config.yaml
n_layer: 10
d_model: 192
n_head: 6
n_kv_head: 6
head_dim: 32
d_mlp: 960
vocab_size: 1024
activation: "gelu"
norm: "layernorm"
norm_place: "pre"
norm_eps: 1e-05
positions: "learned"
qk_norm: false
attn_scale: 0.177
bias: "none"
tie_embeddings: true
parallel_block: false
init: "normal"
init_std_qkv: 0.0272
init_std_o: 0.00608
init_std_up: 0.0272
init_std_down: 0.00272
optimizer: "muon_variant"
lr: 0.00567
lr_mult_o: 3.0
lr_mult_down: 3.0
beta1: 0.95
lr_head: 0.00594
grad_clip: 0.5
warmup_steps: 200
schedule: "wsd"
decay_fraction: 0.868
decay_shape: "linear"
final_lr_fraction: 0.05
batch_tokens: [8192, 16384, 32768]
seq_len: 2048
doc_mask: false
train_tokens: 123500000
steps: 7972
dataset: "wikipedia_en"
MLP neurons of a small language model. Each row is named by its layer, matrix (up: input weights) and neuron, and shows model dimensions 128-191. Each number is 128 + 24 x the weight over its row's rms, rounded and kept within 0 to 255.
After each neuron's rows, "fires after" lists the tokens most often just before its 100 highest values on Wikipedia text that the model never trained on.

L2.up590 [ 74 144 159 174 115 140 159 126 117 116 121 157 139 144 128 156  97 137 113 129 128 112 101 112 105 108 156 143 140  99 130 160 103  91 122 136 129 137 117 121 122 110 130 111 112 125 134 123 119 133 172 128 142 151 162 119 140 156 126 148 106 143 107 114]
fires after: "S", "n", "b", "h"

L5.up430 [ 90 126 183 157 133 133 178 115 113 136 132 138 107 149 160 151 151 152 106 122 156  93 157 113 140 128 127 107 188 101 131 100 156 165 123 107 149  99 124 155  98 101 113 124 103 120 142 148 146 112 112 150 145 108 138 122 106 128 122 129 122 127 170 121]
fires after: "A", "ri", "de", "- ", "con", "E"

L5.up808 [126 112  93 152 148 103 107 162 117 129 103 131 108  98 103 157 156 153 139 150 144 138 120 115 107 134 149  68 122 122 116 129 149 123 128 129 104 133 110 178  91 168 126 128  97 119 102  87 166 161 175 143 123 142 115 110 141 129 173 100 156 105 160 103]
fires after: "s", ".", "S", ",", "ans"

L2.up401 [133 138  87 147 116 124 102 151 113 174 128 146 171  82 132  97  90 102 113 155 144 133  89 124 138 116 102 143 114 124 124 156 159  93 162 131 124  95 132 116 109 145 111 127 129 133 118 142 138 177 167  68 126 123 108 144  92 129 124 179 136  87 111 140]
fires after: "P", "- ", "ed ", "S", "ou", "A"

L5.up857 [ 93  90 152 159 157 112 119 122 166 165 118 137 124 137 125 141 135 152 133 145 104 112 149  98 124 107 187 132 151 100 147 152 114 104 106 136 123 146 168 120 157 161 128 133 130 109 140 122 127 114 141 177 154 126 139 122 138  81 128 131 121 113 122 135]
fires after: "T", "s", "v", "S", "L", "h"

L5.up248 [111 123 120 116 110 129 141  86 167 138 152 106 124  86  86 138 120  86 120 152 123 122 135 104 135 149 159 151 147 142 118 116 124 108 155 142 135 124 121 135 138 137 152 117 121 166 144  88 134 125 157  58 130 179 103 129  75 127  77 117 129 102 158 142]
fires after: "18", "on", "°", "ah", "19", "i"

L3.up922 [143 144 133 165  95 134 112 133  80 127 107 164 122 133 123  91 157 129 135 134  96 125 121 186 167 117 116 112 130 110 136 134 169 107 131 117 119  65  95 143 133 125 121 135 137 120 152 127 104  98 107 107 107 151 147 221 112 129 126 106 127 146 118 179]
fires after: "S", "W", "Y", "s", "D", "H"

L3.up862 [126 121  89 143 104 132 128 147 138 131  94 114 187 129  88 113 122 115 133 107  88 125  79 142  84 131 104 129  92 109 120 128  89 123 179 140 112 108 120 108  92  78 144 106 128 146 149 113 103 168 148  97 129 129 120 121 137 137 147 109 103  80 146 173]
fires after: "T", "R", "D", "S", "P"

L5.up621 [155 158 149 129 136 140 147  98 149 178 130  97 100 113 152 138 152 113 127 127 122 142 139 137 139 156 141 107 183 132 157 130 135 136 113 113 150 159 119 179 117 118 131 123 138 138 103 138 142 119 103 101 110 143 161  93 115 140  88 143 136 147 154  99]
fires after: "p", "qu", "^", "par", "am", "one "

L5.up21 [151  82 140  88 146  93 150 129 139 139 102 115 149  96 118 153 116 125 118 116 150 145 121 145 133 101 145 106 100 110 100 139 125 141 149 143 109 164 159 151 112  88 129 147 113 104 131 132  98 143  92 105 151 157 130 106 134 135  61 127  94 149 118 144]
fires after: "P", "B", "F", "G", "L", "T"

L5.up856 [116 142 176 160 154 118  84 168 143 145 157 149 150 143 134 114 131 173 137 142 187 119 154 143 160 106 130 118 135 157 145 116 136 156 114 119 104 112 124 125 120 109 128 113 124 157 121 133 127 105  95 100 159 117 156 150 127 172 114 124 108 103 136 127]
fires after: "h", "w", "and", "H"

L2.up110 [161 139 100 138 126 131 103  80 141 148 143 131 127  97 152 115 146  97 119 116 128 131 118 134 179 115 146 104 126 158 115 149 126 103 144 110  91 116 153  96 121 121 122 151 126 104 117 161 134 150 117  75 117 149  73 132 101 103  88  78 113 117 150 146]
fires after: "K", "S", "s", "R", "P", "t"

L3.up465 [131 156 132 176  98 111 139 125 114 117  99 134 123 179 111 130 128 165 146 121 163 164  99 169 108 147 114  96 124 131 150 197 125 139 105 135 110 121 141 110 164 108 116 103  98 168 128 104 132  75 150 120 114 106 131 172  85 168 107 123 125  78  86 126]
fires after: "K", "H", "w", "h", "Y", "a"

L3.up718 [151 183  86 141 131 167 100 163 112 141 103 146 126 168 150 158 164 154 126 111 115 148  99 135 103 118 136 123 167  72 125 128 148 121 118 136 113 121 104 147 173 193 132 123 125 125 132 108 139 128 154 133 137 182  62 138 138 114 136  99 129 107 107 136]
fires after: ".", "ti", ":"

L5.up209 [ 96 133 122 148  90 114 130 100 115 127 140 175 146 132 122 119 108  85 137 161 105 137 102  93 120 111 161 130 157 124 124  72 164 141 188 101 119 139 123  85 153 126 109 147 138 110 125 159 134 136 147 103 100 178 181 115 105 167 112 128 102  99 167 151]
fires after: "ah", "th ", "th", "i", "am", "an"

L5.up386 [ 94 129 169  89 158 115 106 129 156 170 131 127 131  93 106 136 121  89 103  82 102 100 126 112 199 118 115  86  98 113 127 133 104 160 132 107 111 127 136 117 120 123 104 166 123 109 117 136 130 128 108 133 130 117 202 115 151 135 129 151 131 127 135 163]
fires after: "g", "J", "G", "P"

L5.up412 [111 115 151 117 127 121 132 108 135 156 116 119 149 145 129  88 165 160 121  80 129 157 151 151  84 129 127 115 156 121 154 109 164 137 144  88 173 137 117 134 118 125 104 108 159 119 134 145 120 129 138 139 131 111 173 119 136 145 131 104 127 128 125 122]
fires after: "\n", ")", "e", "\n\n", "h"